Weights of a small GPT-style language model, trained from scratch on English Wikipedia.
Training: 593M tokens, 6414 steps.
MLP neurons of a small language model. Each row is named by its layer, matrix (up: input weights) and neuron, and shows model dimensions 0-191. Each number is 128 + 24 x the weight over its row's rms, rounded and kept within 0 to 255. Numbers have three digits each.
After each neuron's rows, "fires on" lists the tokens most often at its 100 highest values on Wikipedia text that the model never trained on.

L7.up634:110164093100139107119097153147112130067120138138128106082134136122150140117138135108144119195092120120126137176138117061127116156134116131112135101105121108103137134123126155156179137120114108124135130145121118109125122176119212149113139090095107113127185148181119155146114115129148149137130150159147138118108105100126130077134113127125112139095126164113148114084109108145127132118123138112140118146145149094144098140152124137157072100123129173139127123103135090115121124130141108114147123101121124152130114123129117104151122127087149171123138126113129153112167180114150120173
fires on: " that", ".", " who", "0", " he", "e"

L8.up542:105137125138155097085152115130163129127087158129148139124086152176111091115161122137141127146123106061101128190106118130129150177149165168154183149127168123149142125125094112146135122120118151135178118132115128141120192111150144122143098126155133110119122136134167162089143065113134114108096113102110161173128117135122124109137115128103094122083161116113139175110127115110107172173137078134128138158128130124115162126131109107119119101129119101129160088152152147094101151178163135125119146115106138133116131109110135092100112140150084089147166102133117088158104136095107139093
fires on: ",", ".", " |", "r", "s"

L10.up551:149157128127153114115125140144135128139205102115160101095160132122104114139131189130102154128123116132125123113135115108148132124157134151157094146109152176129125135124111121144126095158134118174118123127153147128110108152098113103153140103143135134129131093112114168110118127093178099168110123149178091172139141146132105130114102131117089126144139097107160131149146125162120064125125155109156138136095141110175144092120143112137146120115137145146136111098125116150132179133193115125088124125121129112126117127164105099139155112093133115148092112185158166088130149119103148093
fires on: "ri", ")", " |", "ce", " Ri", " School"

L7.up126:114086149126131116132136109120115102109122154133170119092103154130124098182138103168150129126170147128125175118106122082113139087131071140143117062082097098113118099158187103141139105093113101091148123143128132123135124104136144112157128107141131120142110144125106125131142161167134104154120156127151114136109148144105115097109167138078121162143158150155117095104196167131073113174108113156105134105126123168117143159174102101139121142118129165135112105139124172144130153142054103117170115149099169118147107135157120127147144105141113131165155098135132153136092110141151138141
fires on: "b", "um", "y", " long", "ch", "ly"

L9.up232:134107135110091150122076141162127135154110112120148123122157146130150140101113104158077116152118132145120152136129099139141136124152108105118142167144123146113106111141139123137131182109120121144161122149140075148093142117156118160123143105099098097107133110143151134204118133099144122128120134147161085145120121101142149114099147093091139141103145163167103131121110133175170107111103135163145158163098110188109172146149152088095126159087127154121118118121139128167077131111123066112125113092098129141139109117134114134124168164081138107076120155107150089096096153142085142127
fires on: "s", " S"

L7.up143:136160154173142138142097090115131101153127123124168112104120094129120118107156100143131177139070096092105151137160122093119092148108106133137141143104152118137141135156113113164086176108130135121099137104135094136132135109134157114123115120168117120209138102140144099104127089194104145055151107142169120151144124132133138135166137130123108122175169145104103095133129088130161156142154149124129118168112136148142127133142076094113157149125156141103142147120119112151121146096135114096109104102138116103150111096112126096157113178138101144149146107160148127147134104130116141101
fires on: ",", " by", " to", "time", " on"

L3.up227:140143137161162149109143111106101167116117136122128140141145149156133131119151177136134160149115127087153138133134152124091076148131128151111062136118122097099159120090114098133109116155083109099103135147150153102122158098070121061109101109137153152172127130115141140092118126181101135147165192188121121132158130103142106090143111155124114129135122139098171114121108128148114128130076133129143091087108116117140123149119133122144138112151116169167107142094146148149144124148154169138103099152121133114160125127131144154138182117109129130151135107112105116131133129132132132146
fires on: "te", "ve", "par", "duc", "ma", "han"

L10.up459:117181169136087113123112157117123109156133130119160122119097124103119131107175142118158096098109160124112125128119131103105079102153131060124165137161141128125131144166141124107119135126111135183114151147132186110108113152103121108137151128081116122175137118149136052125099126136127114100107148127109131168130136096115116144131111133083130135118129160112108171165115159120120138098123176164086118137098152142109149113113138150124152098150149108100089140134169106130108147097117114149122122157147146154131134113136143106169132171095107134088165103152087136149094127112141139173
fires on: "\n", "-", "==="

L7.up525:160160127126128117133096108031122190129070085168154116138090118129113152126127134150149097118135142147115165128159113110159152097138133176186111161122104129146100120149127140122133123121126142124119100100195085141119139105111138153101081117145120140118116147161111117135130130113104116181121144114155120141100108111107111109110116116129117166101116132114145143127115143131122145101117122131141093161131150129155130150166120159127145129119115112114117068125087127149157129152166152166110117151129119075162099152131115118133141138158140118147133166107104067100122097159120127134
fires on: "s", "es", "ers"

L9.up29:143156134187159120130122128112136109102083132156071161112172180137149114139096127139140106103105122114142135137113117132147141119142062151121113098148117155127142076197137133133110128162139134132124130143137122124083123102172127166171110112103125119127120102121147133140093153121124158121141138146143102168127098154144116104140133105143106111104127121119158154165120104155185132102113159141133137121118116138158109135135139115184100101143111149147153120100151029110099125139121170085132106167131087131125121136157103165122133108077158117167129147117141104135113103109112127147
fires on: " a", "A"

L8.up612:130135128132124154147120132137116135073158115121090118104123114094100123142131132145142169182071166116134100113131131133130108116154109146114153169145136122146185168104176114138159133124106120131123144108151140104137159141145153155121128149124125163105130130161127117113153120164141097108115161150122119149110086094116092126136136101147072109120126149107121101088168122096148079054119129135174097103129136115128124119106122132175126157092145149079138119113163122092149122140146124103138111153117153120123140156142165105069152101107173137076096107161148133121119115157161155122
fires on: " he", " I", " He", "I", "e"

L3.up343:114137126133161067172178122145136135108121133108150117132074137121149136087104149129126119158134078120145117115106134140108122142166174131179153131131111143137107143133139126120137144154144153129119100115108157140089074101113116125123121128112156138137104100111139126117160161142183104148146130115143162152125103095119139097140105108139122144098123150119158138079116135167079147094108153125140108146113111112123096124130099154097126141107184133114120118117123159183104155126106125059148079118135111182124151124136160133147109174121153132109153100116101158087090106110093098147
fires on: "li", "ut", "se", "ur", "e", "b"

L9.up251:117163056157084166151090122195150087117171162106130124099129121131125093143134133122090118107115130112117101155138145139115123135121157115151138156134115166115121149125111166098128100123174114148125149072107124160133124139177101167157127125116107097134127119107134125135100169094145158102111110100152124174124108129150140119121147125111145192123152116127115129161092149156134117096129124140058164072146128105112130131115142122120122128151103097150137102123141167098136134135114105123113139158127183130114136112141140086124106171103144150094163122113153102149101137136158093138
fires on: " Da", "ca", " did", "da", " War", "es"

L9.up703:097144166108112110130103107125131124131175142142116160087114132130127081098114096143111161106121123150155093167120152124125129146134117141125176122125129114102170135120131164147132115070154123130142138175124113152157160095153119104174098148150099089144102109109117175122108099117113136132104112145172125109120105111112146134139149122098077163105159107105134163136130116115142141121154123099139144107098124093131124090117105097143167150132118103124104115102129135123111117099112148121114115147152100114149167089132172142124098119146127128114163158095113133118118089108148188150
fires on: " F", " V", " G", "l", "r"

L10.up37:164120110076147141139148157140111116108144116108116177086100154100152092134135144130068114150096089170119119160112158098155142102126134116138150095038137145131197111110128101160164130173089129111085157122142138112177137144112121121107127154108160162153110152149156127117079110164129109156121138115152167130135145107140158140087128134164119140115111127138119129116135137156092105091157143149132122079118124142112106114099120101147099118141093132091151145121141115108138104129127134117111154089122161110112119114177145123142132133173182151131102099131139119137119113139142105125
fires on: " I", " Se", "e", "la", "te", " E"

L4.up461:115110164142117121148178104130147107138149154112181070165127112089095112146140097085117108147126106107156106104132155120158131174144150158116176099150143109150132108100173150098130198196078100101117124147123097123141118085135107130125099095139110127145131133173098125091180134129126121107141150095145119118137088134114172128078128123109128118131119152124187109128168085104128106122103151123150136127128150139099095168114116138124103155129119132138123127130144148108142179160148136139127125123147128123149134115136124164128161105134107124104135131107120106106129161148164164150
fires on: "n", "ist", ":", "the", "ent", "T"

L8.up719:138162159118098101099083115127094126114117155114140156128120133145115114095119160133105077100085129150118127165135147165110170136127135115133108093136084121134104135146083125129133151157130122175142087116131107129131132130149124164162119119094140117123121153111166127097190101123150117157117156142141152114122136098146122133114127099135164139126116179081087101116109108097127123150119159111148109150121188110167150148116170173129126119131112091148137142138129133064095170166158153146130106142153142120114172123075134115101125145144160166113148116088136105111141160128104112107
fires on: ".", "e", "y", "a", "na", "ke"

L3.up264:147141161179106108116119150079133094126153114140103142156165140121137134132128115098133098159128082127133120133167165122130136092130129128135168080121134121111141110154120126115137109099092119110150119081120111130105136141183105136111118110150145162145132159094149169177138135148093188126093157145117120131095106136109094140111132134132118152110137120110142149118131195166118108147067122131114130132125114114148129163168107091138111134137176110148124104156153129173107114131107155206111150124124128125135120117118113108152131150074153119133118124101108130151148138102150128165
fires on: "or", "ver", "our", "s", "ster"

L7.up506:088124140167124139133128158096127128204138148139125077147109147103106119082169076104152149155085156181127160138122101136107145134119131087115135081151137176156122122158145093102130076120145110138144118155145132120161129129134115116154118098119139181168137118099161088132124089138090099123162166147128137159140149109095173144140118116077116092130147170135112140098140115119133143102079149129125110126104161142140178111100153118102147103131157152086136111114122096123150119124115114140136105106159105117119114149092127089139163161121152092113152120141116136103149110067133115115
fires on: "\n"

L7.up71:123172120135092154105183136135128085111143135124101115099132116157149109110174086127096138131092156122123080125153111155144146130129115132110120115157097129121120129113125112136156114127122111092187144151149086172150161143102151173123146117141132134118128153102135143128109110121124119178130095127101092114108124105146144132104121117127140145108108124112095153133098155107153138137132141183114092118140198154133152117120144151099135087152078130156097133137126129129156159113092144136141131138170094142106130161120135153112127133078098146180144102142119160127099127083149109175
fires on: " St", " 1", " +"

L4.up858:160115177119108159132134207121165134136206153129091131114164131150111132170126133145165102122114108114119128139117108129096090118125144126150106147129078091145133097066135151140136126103101105140138101148127131101166117116143132099174124130168153093132136126102113153114149115156077153143085131165147103137146129117098123112119181087095110147139099128087174127074125157131125111163146112168092123099129163159143103111123120139152131165107136173151124149117126151158104111151129148098143120155085096165112117118142135152115131129141110148120154086149127146098118130169109117121
fires on: "ch", "y", "el", "ur", "ri"

L10.up373:113148140170145098109125133119133115133143151124110155118108149136164133150146174135143090143091134150142123137106148124105129168139130120127138118117147136132160151145117103132083122120114140167119123143178135120129154112173135066115121144129130128126100108139154116146153115127096166151120085077098111123145140117171108072096132150145148135143153131096099148088173105066101135138127115100085172109076065144143105141146158095082106103145122132119128113120105111107137137143136167158100140116134058120111138128127113117116111093149154111151138132144140128151131135091171101124
fires on: ".", " 19", " (19", ",", " B", "ar"

L7.up221:087115146086138143114099149124112122155125154141121102155127134107149132117111070139191154118059123152146102102107068103120132137156119121144129119107135154077114137173107139088109139168077143177130133171141160147165162127111141113117143132115060091136127117124131119134117114121140131128123173109117155135138136137096124126135126125128119128144102151125095121180096087108073113151156146145112126158099123129115121109113096124145131128165144137153124141112154080116125179143136092141122114162192156129111114120165110142141151139144138121117151123151102108087115108140084114170
fires on: "===", "==", " =", "===="

L7.up703:100157101175164148130141126118138046146102114137132150139124146160147148117110105111109120119107127115086157141119089120136092087131146156127145121120171129145111103155136181105133096086074123149074124161116111129105132124166136147119114117127176090122112105106146120130147134095103133078149138142106137115138108127122137134113084083131094129112086134101104165186092158150148145131144176129121113129144139101133145059114133107152118124147143133128130138104141104094136119143128144132163107137099130104137111115142088149138128171125149156122140143150091151138106095155138142135
fires on: " a", "A", "a", " A"

L8.up638:129138125133091146118142096168147110117170136116127156151141108129158108115123107103090098136144159121112131092150140134166143126125116163140162155137131116129138131157058114095121136157096130145100134132073186129134095137155092108151138129111116106109138148136109150174120110133077128137139094124100130140174094135107139148094131116138123098138147149141107096128106148092181127109106135114113113107116142128146078114188108125129128124119103106189168137109133126152137111142143103156083110107109088108150107132151137169123080144104110154117102152144163144093095139100159159124
fires on: " can", "in", "n", "an", "at"

L10.up582:132147121131128060120144124115098098105141098111128144121134121080114141161175104062109121158111129149140158064126127119127151121182137123123120129137142141198175107178140112105135127132177138150112141121118135060119154117149140146122131104113127105100122142108140124130109112171116106137109137142137150143101089112125168134130100128135146090114119164098106138135132106150109072126118097108155092146125115112095129120095168130159101170152181115121181088129121147130142160155152064146145111114176133088121133107104148123130123124150188143126190133132142122110109118155146120115
fires on: " I", "o", "I", " O", " United"

L4.up483:128126181149095132099097148139158094161120144084126107094102091108156095119124131117081107135119113140093116112112131136109110092105147169133177112142151138141141084130079135132140125111144120097123127143164167135134125087122151115101080165124092181143174112133159167126202153114094143134096100137139122115112113142174148158146145132121103076136178117140135153148066154115145130149118129073079133132119121121112134143149138125147120178110099129159137136084144126125082139156109153106124122114111142115103106147148144127110092171133163092187143145104121149130130140138119143139
fires on: ",", " of", " or", " and", " for"

L3.up482:127168109109113149159161144135104092155096145140133107078111119108103125140125135150129125072130096142127163120141086142124159046133087115107126120138143110126139147112134169118104084084167135092146097159106132167134107145131104146137115136120150079094162112138134090151123112169068089145128159101118125173146136111155135153112143133147140125109123119151089132143072099148092130113099155196105128115153156096100154139113155158100156093144118161147112133147112088119151131135156141136127106150172143154146151128184131108112110131109097118140112127159129135146142146090133106089
fires on: "re", "le", "ten", "x", "ex"

L10.up711:133107182135172098133120123078156149101135122104126148115151129126110108130112135115141114150118139146098152115141093106144182161134118144136136137166106125128148163102163174096129128098109125106138122079148137148123139088146134153164117077129102097149077159160165132172139148118135152127143062135127141105125128141101134145111113123111088132146162136133109142115155122116142106158101108118114108167145086105128122173117165140120142100120146112075150099119127137104158141108164152098122155151096126077096141103149144137140156174146112162151093177156096100113130130159154122122
fires on: "s", " |", "N", "S"

L8.up472:099135151129154104137139130105148113101139133128137150099159123119108132142149085133125130150094134139165119150129159109162116160146095125165191151133102104135145114119151124089161120080129090143137151125132149137108146151124133120157096097146121143110104111090150152117124076103144156165130138167123124131131129111123095086103144098110106119115147165087111146116090130107142140114138131162108175114118107150128152110073115087097145164173151153120126118144107141113119171125133130138146148080151133120124151166084158083106087077129109128141162144165163086173128141109131083126
fires on: ",", "r", " However", "ver", "or", "le"

L3.up556:109159139120101134118098111097161133157147142136173142139164145134076104167149163144151116105133153115151118097090105139102113125094168130124148101140124101130130144128175140159122141148128175110147116124135155118124125137098080138127115142138100106132097150116166115123089061130129086172125112166110090188160072109171138155130117168137120130111169173139150141105119109112131122143094188087165117152117096132140162108123127132154095140120143118139132124131139163112110162125128093133119131106120111085117103108140118128122118141120147094117120096172151124111101104095120118119
fires on: "er", "n", "y", "e", "B", "tern"

L3.up333:164158154130127164089125097132093118145155095146138126140081114123109115098165118130130121121121084111112168112163126114157121114103149139138093141113158139139129133084108089123085118158162130171115134106141119123110132128094136118124149138142126110149164137134130105149148128166106107082132159163082143134152156189108121138137096122167139125114126171113105077173116116136112141146122106108085151129124171106155155114147131156121154164178126134074149116130129135164111115137088138098124134150157145134135137090121101092087160137183166120135110107118111149113164106150154109174
fires on: "t", " to", "lo"

L4.up165:116117090126109103129143098129133125139184045126148138110103166105104142117137134105113122193174101129131105119168162109159116093105146136125139143121164116140148118163130147121120144139121133128113109117100102129086089147155132123173132141125131117130119125085127150166112103124119120148178140140143140126111151153144133138126119083132140143117125124151141091108158106115147154141083156079132150137141118144132137180148139157190136123154123098157141111107127177157129130161096105113126104132110098147105061106125132122111141142162076128087090101108154118178133124116098150124
fires on: " |", "n", "is", " (", "s", "an"

L7.up886:139108126123144118186120090135132125124117138130122083123147145112116126084102130116106144124111114144118148107160145048147075139128183151160138127155145160104142134116167140155108155134087114108114163116144138156159178161116098148090172127112119164147103102124133166177117126197157130132092100156115116130165092130096180123103132155133154110134123132116106101125118136132071126135089106105120117137113187132132127134121122123113132088116124136113130126116110127115121128153125136171119169100149112133141135114140123134129084158173127138100136164146126149149109089113144125118
fires on: ".", " —", ").", "gra", "wi", " For"

L8.up722:144093150141145118091090069127125151100098156147122127109106130152138134136118137119145133147120119129147138125095117137106113122107120112123129122111082114143137136145140113136100166158106142087135105144134153121136123128137132143138133123129122141130140146163109124143138142153149139152089130116127167121093138167106141122121111107117149100131111176144149142142104080096118106193092121129163087129100109183178172127124086134125206129134127143145127129125119163158116127100147138133162130073107078181156172159110121108144107132149131130158103126146100147114104130125137097169
fires on: "ing", " by", "in", "ating", " of", "ed"

L4.up4:104185151129126140123157097169134153138116144140106112125106103142126127172122114150109156095084142122162118155112114101146128148144102113179120141108161145109155126140119084136127129125105139116147103147104133105116131160124137154148148129117139091093160117139140109099126129104122120155129129129123119154155099076194165180129101151081130137112156157149154139112112160087101095112122165111156115109158153156132077102127118154125112121092142152082161096142129123121100172113091105096137158141122130164147118123140150136107132130120099151099128110168144142098078131111138145140
fires on: "s", "ly", "er", "y", "ter", "mit"

L3.up644:135113106141137144124093122068111146121134121120145108177159113095145147114125105181111152131082158139113113067121094139149152105040128157068123169149134135137153113181126155104087140127145187117156112138170099147089108134129137117188099113121122132119093137138110141150126161105118120148104123114120136120142092092132134125131103115185121120114095153108139118116136155147127148117120141155188112095147155076131129189126113116134121120124121142135135102135118147147158096154122131086124139108134083112076138123129116086115145166137138138102147149125103134144119125151151121123
fires on: "out", "d", "es", "st", "oc", " is"

L3.up538:135097127123165133126139125132128098089131150123130122165131132102141143096128133131171124127103137091147124176101121093167125150113123097121182132158159121122104082135078136121127156138136145096120080174154082152127125168158116151124149158105144135101138118107127126148138121144114144108119127119131047156105104106117166143102116155096122143137151160121110141138079192160132131128132125084175127082115120111141154113099135145050062109134137132106160103129125126096114165117146142116094135129145163158089114084158138099161132129127126156095102139143131112098098166116150134134
fires on: "ph", "and", " it", "s", "d", "self"

L7.up22:125135158110095119127156083088126143146122172141109140163131148152139120119181149116085133150162087108099136102149086167127115164141170133122137139151123119127150107113133090121172178130134071151109138154139159162133135115181158144126162134128135114123127098106156143133115139164124077087126128153098131130153115113150130076102118144104134146109119140157112114120087090169142155123103125124107118147171142155106180148134123120107130131158137140117092137073059134154063157152079130133121116095136149139120164107133109120131112093138115113094141120140149138120083162168147134143
fires on: ",", " of", "th"

L9.up367:169136126125098129142152126113078142105117121147175124084139110135161138141166139115088093153165121132143108101136129124142100101106081125146147149157122128178112128123092104100091172113192148138082123094138159114131110141131156138085155135062147150154107137139161109145129150123147150159130147117145141135173141151133150109144137186103088123116132085081154146097117084147143123116123154086113118098136159104127107155074173113129100156140186144138156115100097137146085140139101128132125139087091141139139143135104112127143112124153091142092137112123125156116166128127116130134
fires on: " for", "et", "r", " with", " as", "ed"

L3.up759:165142100096089091148103115106121096059140102113126168103104138148162105143173127130125133155096113146082092094164108138125117141180124132138101154139144121128121114158096174106142157138132113074136150164130080143163118124137110134142132099122138110127121101098185153148106147126124133140155089167107169077141136157126092099167104140136119151165084152126114150134134156145118124152124168157101135156085149155115099124138096140129101097132131111136123100142108130130145125093107112133134127111123135117103164121145119149121090177125132090137137105142124103115134160167175135128
fires on: "am", " −", " +", "g", "at", "h"

L8.up709:159127121069091097147158126183124103122135118125190144141088134118113125114090099126151103139075100155125114119108143181125115102116132111152143174147134136126122107141137073136163162137113152138104101144133168142109128145145106140140127104146130136135131165132119114186119152125147129099157131140130127168143120093124118136107121131107139111165140169118074116148164127122131128101131126101128104150127148123175122113125168141140103128106107138172168099098125175116129123105094124075089095133148109107091137123174147141161104121183160100117146130124127090098119119087122105117
fires on: "di", "hi", "se", "tic", "gi", "li"

L9.up512:123105181153115171114097099117139134113160141158127115125151147155118122137163104132150108086133064134128134134138122129155061131102116150108115125106160110150148136134131116161124130126102126108128129120168129128148144126134130180088148169126117126125127172090135102123111149146143126131104104135165191130104138114136147152129109098097134152115119118145114079077139099116109096117103120129175089135130129135158120148108102141145154103156144164130118126104113098134111162104133110132111140126136073128121142106125137102107149113131109148124164120118123182125104122088139130156
fires on: " of", " by"

L8.up788:090121145104098181142132103170154145136128138113136123109150142093140115141147114137146101155142103143149135078160125113120144114108123115093173133148157101113140136165117092165142147121118149114114107121139115117131153141110150153128074162101109137127149116102071138077138074126143126148165125176102120127104167136112149139141179100151149092142128118148098114094101085148103084111128150169113160147114121129085135121109105165108124158112117149131092129146116171133120150114136153081134134145111118161112113134130082138107149116109161120109119128114103137127107132122166147151
fires on: "al", "ar", "ized", "d", "ed", "19"

L10.up289:123117170110096097135151155140120165112140110135107151121126105169139084117142139116089181144096122124150116127115144136103101151164113106148160101163143081096150120106156165139138138129116044103154153172150143168135130111148079133157161129120144117149124113144138188134105116140083110104107137135130129078116164142127143118164121143146128142142066142141125138110142154141105157133116095112163124122103140125137155120096099159120164119142107106102130163125067140155135139156153141140101120109176135132096119134109170139130138136133102095127154135106113130107152157135097142155
fires on: " F", " G", " V", " W", " Ch"

L10.up782:148154152163165158146138108138167102156159140101119114125131131135131115143094118102127123092143108083161127133139141137125108164158091135120128107147178138143149100144094100141115104085077159120137094217134142114124098097119142134097085111124127087127135105149120134110097139174098132118125156140104120115154106112151123116104122100103145110138114141132109124133111142146104158162118163186136107114121118068114133107112144144099145145150121143152153174119135156110151086155160118139145118098161139152086111119135078132130173089122110145139110129133112125134112175094166120133
fires on: " ", " a", "le", "lo", "x"

L3.up820:149122117147116150068147140088132113091118102118148145095131095187143146109125143118137139157104139132126094138109101133102136108158105125114129123115119111148145109121148127109141141180128098139102149102125154117116136134133141119103160098104127141133117129067086146165094141160155148171139146159137110135144152107119105094140130140134146136146115101164145136122079089138142084153095149132102183115155139131108116161164155121119155158164116134171110112090092101114133163126105148109116074145120111132123139137149078125148168079079136193123132120115093138098135148117166158165
fires on: "te", "port", "es", "ist", "bit", "ve"

L9.up865:107170148169105122138118099114117144090123138138138124113131117122153108102157132113116138116116137085123129185125130153162162100084105113086125148123153132150141116171099161159112179101114116106124157156129121127123223108127141129101150143093150146094117128133148141134187130103131118117143149147161161117073116129096157105098122115123113102135153132130091151098103121109087144122165142095157136082142127110159129145123168142116120122073152109128119123166122135124113098156154131134101138132109098154118124133098146165096141123148134161194107093101094126100104163161150148119
fires on: ".", " |", " of", " \"", " –"

L3.up453:161146079145114148076155140096151134131141074188182101126096166118154131087129142096118121121173137095150123159101156157143114107144104105124120121120140126107150106154133149134135096097121102124146116072105102109159115085102074133109142106145160171116123157106140119141111116137099134151128170103134119156133135148140157179086154108147127167155091167141143123118132180142135154138131137128118115090120106099117106114116133119131136137127134110131108122082109126144128142127153131154140138159084126110129149105063130125153156125113156072142125102135174154126132149099125080114
fires on: "ic", "st", "s", "or", "ter", "g"

L7.up284:073148120090122149161124112107099130158150159143154124098104144135132092097147150152100117113127101134129142106125156144084105096153119133093121156121134116119122098094153103106186148125141072092104127103117132125143098128127145094133135135099078111141151135098131126128168116139131153101118121142139135128138125153141112148160125140105125113133147122152086113140107111159157114147118151120118143150128148112064169123149137122140131081123143133193132144126139125116091145128151173112073127132104166196106126105168141108121201148116159114133122119127101125109085157141156152154
fires on: " of", ",", " several", " and", " for"

L4.up745:143138098131144148119152121079132152109166146137180093124112116119117097136123098160135101133127120127108131111102122125144115157101121150148123132088127124153123160130155136138134139143087119149125113131144158151143114136129200168186108134103114153158141099139135111117145128151132168129144115129149080090113094102113112157100133130117129153142128159097106091159093052072101189125085127095132125122146098136118129164180124153090114163134143156078159168147133137168156165140102112068131116129120109125140116134114138152130122155124108108099153132109078110150116132145153139119
fires on: " States", "ist", "n", ".", "ian"

L3.up844:116135120133142146104093110138112156096118120147135133156134120108138083132103101110098145137138128099091131163146086098105116151138170119164120141151131148113132137124146117139126160178108108157168102154127107154109075124128144118124124101126093182134115114144152173166152153150129137166105158110119143147095087136182167128149147157141083119112120111131089152146125114167130093131114117134142064141117155109156149132120172149137088133117131105106119103143121141094129102147092090135083108127138159125123121108120124136094123140126165165106114131150107183141120132182121123146
fires on: "mp", "le", " di", "li", "."

L3.up770:124177146132149103063108127150108136105125129184150133093136140151087148126115113102124095151135113105134124146118131137158150120150120159134127145156140134106151126158099119127147132128163163134140126151122075169099125149159180108149135110108159176142140095140141147134139152144170122151120106095118152104117125130130131118175119116163126115133095132122112173109126070129099158138100169047137125136154125135140159148078130181141152108153142104150091129096129138101100098122150115142144139147113103139094130125089173119124123126126098130151130152116095124141143142130093123107
fires on: "."

L3.up448:104127135124166176166132091172135087108128162116152125087102101141132113119100154136133150116117130173071131147176118122125148115132144105146131136095138141144104133085117142125106110180121127118129122176149117122096104115122161126140118150121109125156097166099121163123133114118118142121118167123110153145092142149142159101141139156129112133099144141103111100126147185142182072110105122155140120113168132167115090176100132137111143107137116087101110162140130120116134149126156059155112131139184121138146139125104126168059161105135172149139133143109127118128147135099121185155
fires on: "mp", "le", "al", "ap", "na", "ally"

L10.up655:104120153137083138124109155131139156124117115103164128127127123116132119126118091122134112081138160108111122102127139134151120155084117110097167151124109138121098131150156084102105152149159136101105194114163111128123109135098105164143117121079119136138100142118120118129165096118165142113130144124124142176113129162142139137189152144135147042125111143114128177139116121181151131093146129150198158101140140134115106116073106120117115150101154184126148153122112095124096108139131137116086156134151167152113125131119094135105097153127160161114142104060145117114165126120152118120
fires on: "\n", "d", "u", "au", "r", "ed"

L8.up474:113138136147070112099079124111101181097135144121098159130133153129119093144090108106138086124088146124141191104103084133131167127137128111153126176089123148141138092197122096134144146112152125131099136155103102145119134204120107193150152142125134099125154143107126129102093106127109127102163129128138099107113123155127135128102112146123136126138166157139099158127145157149082132126122133142102141156116155143125106128130159133137131166157166110120143127130126080152105136134153085145124102135097121172142115172146145114129127129137142107086094149148118096109106119134105140131
fires on: "s", " Du", " S", "ver", " which", " also"

L9.up312:137140186108142132165146113143128124155130097126118141099095097165147114177163117136126121123164084132100130151167118148131073125124161124129170146117128127115144146103116181158090130147171125088132118102126115161108129113161102172122167163105104123124152126120141156095144152110167098178155115098120149150093152116126140148127108112128154116092147152129094100148120110104131136145123126141103125113152129171068116100183107113091119106119129095118111163142078121076126170110120159113138137122152118125103152121056129124101132109149154141094096111124105137105088110153150127180
fires on: " of", " from"

L10.up873:145104137139165118131160109080097113136141162136150154126105144121168137141103125141123140121143112153124116092126078156167109153126127131120136183155150092088131110118126123076192140159155179119098143150141086108085149157092112139135101133126116106112140092157130150127140139103093118116146128140132109123138157139120120198129134168112142157103111113091107147143132149138156099111139147155146135146091151119145100125149130133125101106116116119115149109076127135089136170140115158123103138083138116102078172118154105085117133165136182131135148136149125110137105142127157101132
fires on: "d", " Po", "s", " Si", " First"

L3.up738:108161157117128105145122103102132139145113097146131124217122084105117140122121139157149109122136143099105132115153107132118106102142150127181123111136162122099129113130149127166180084126154109110104111100163126111147140089161115131103119147140153116122132122154119111147151129130114109110151186099127121123138114119117140135154147087170134100183131080095149135096143105171112144135083070142155081099072139119188122114124117126149174126153130155120138137154108161132127150099132122106133074127114104116165108141114165126164090169133131139151131102154127123113120104122102137169
fires on: "s", "y", "ed", "and", "ies"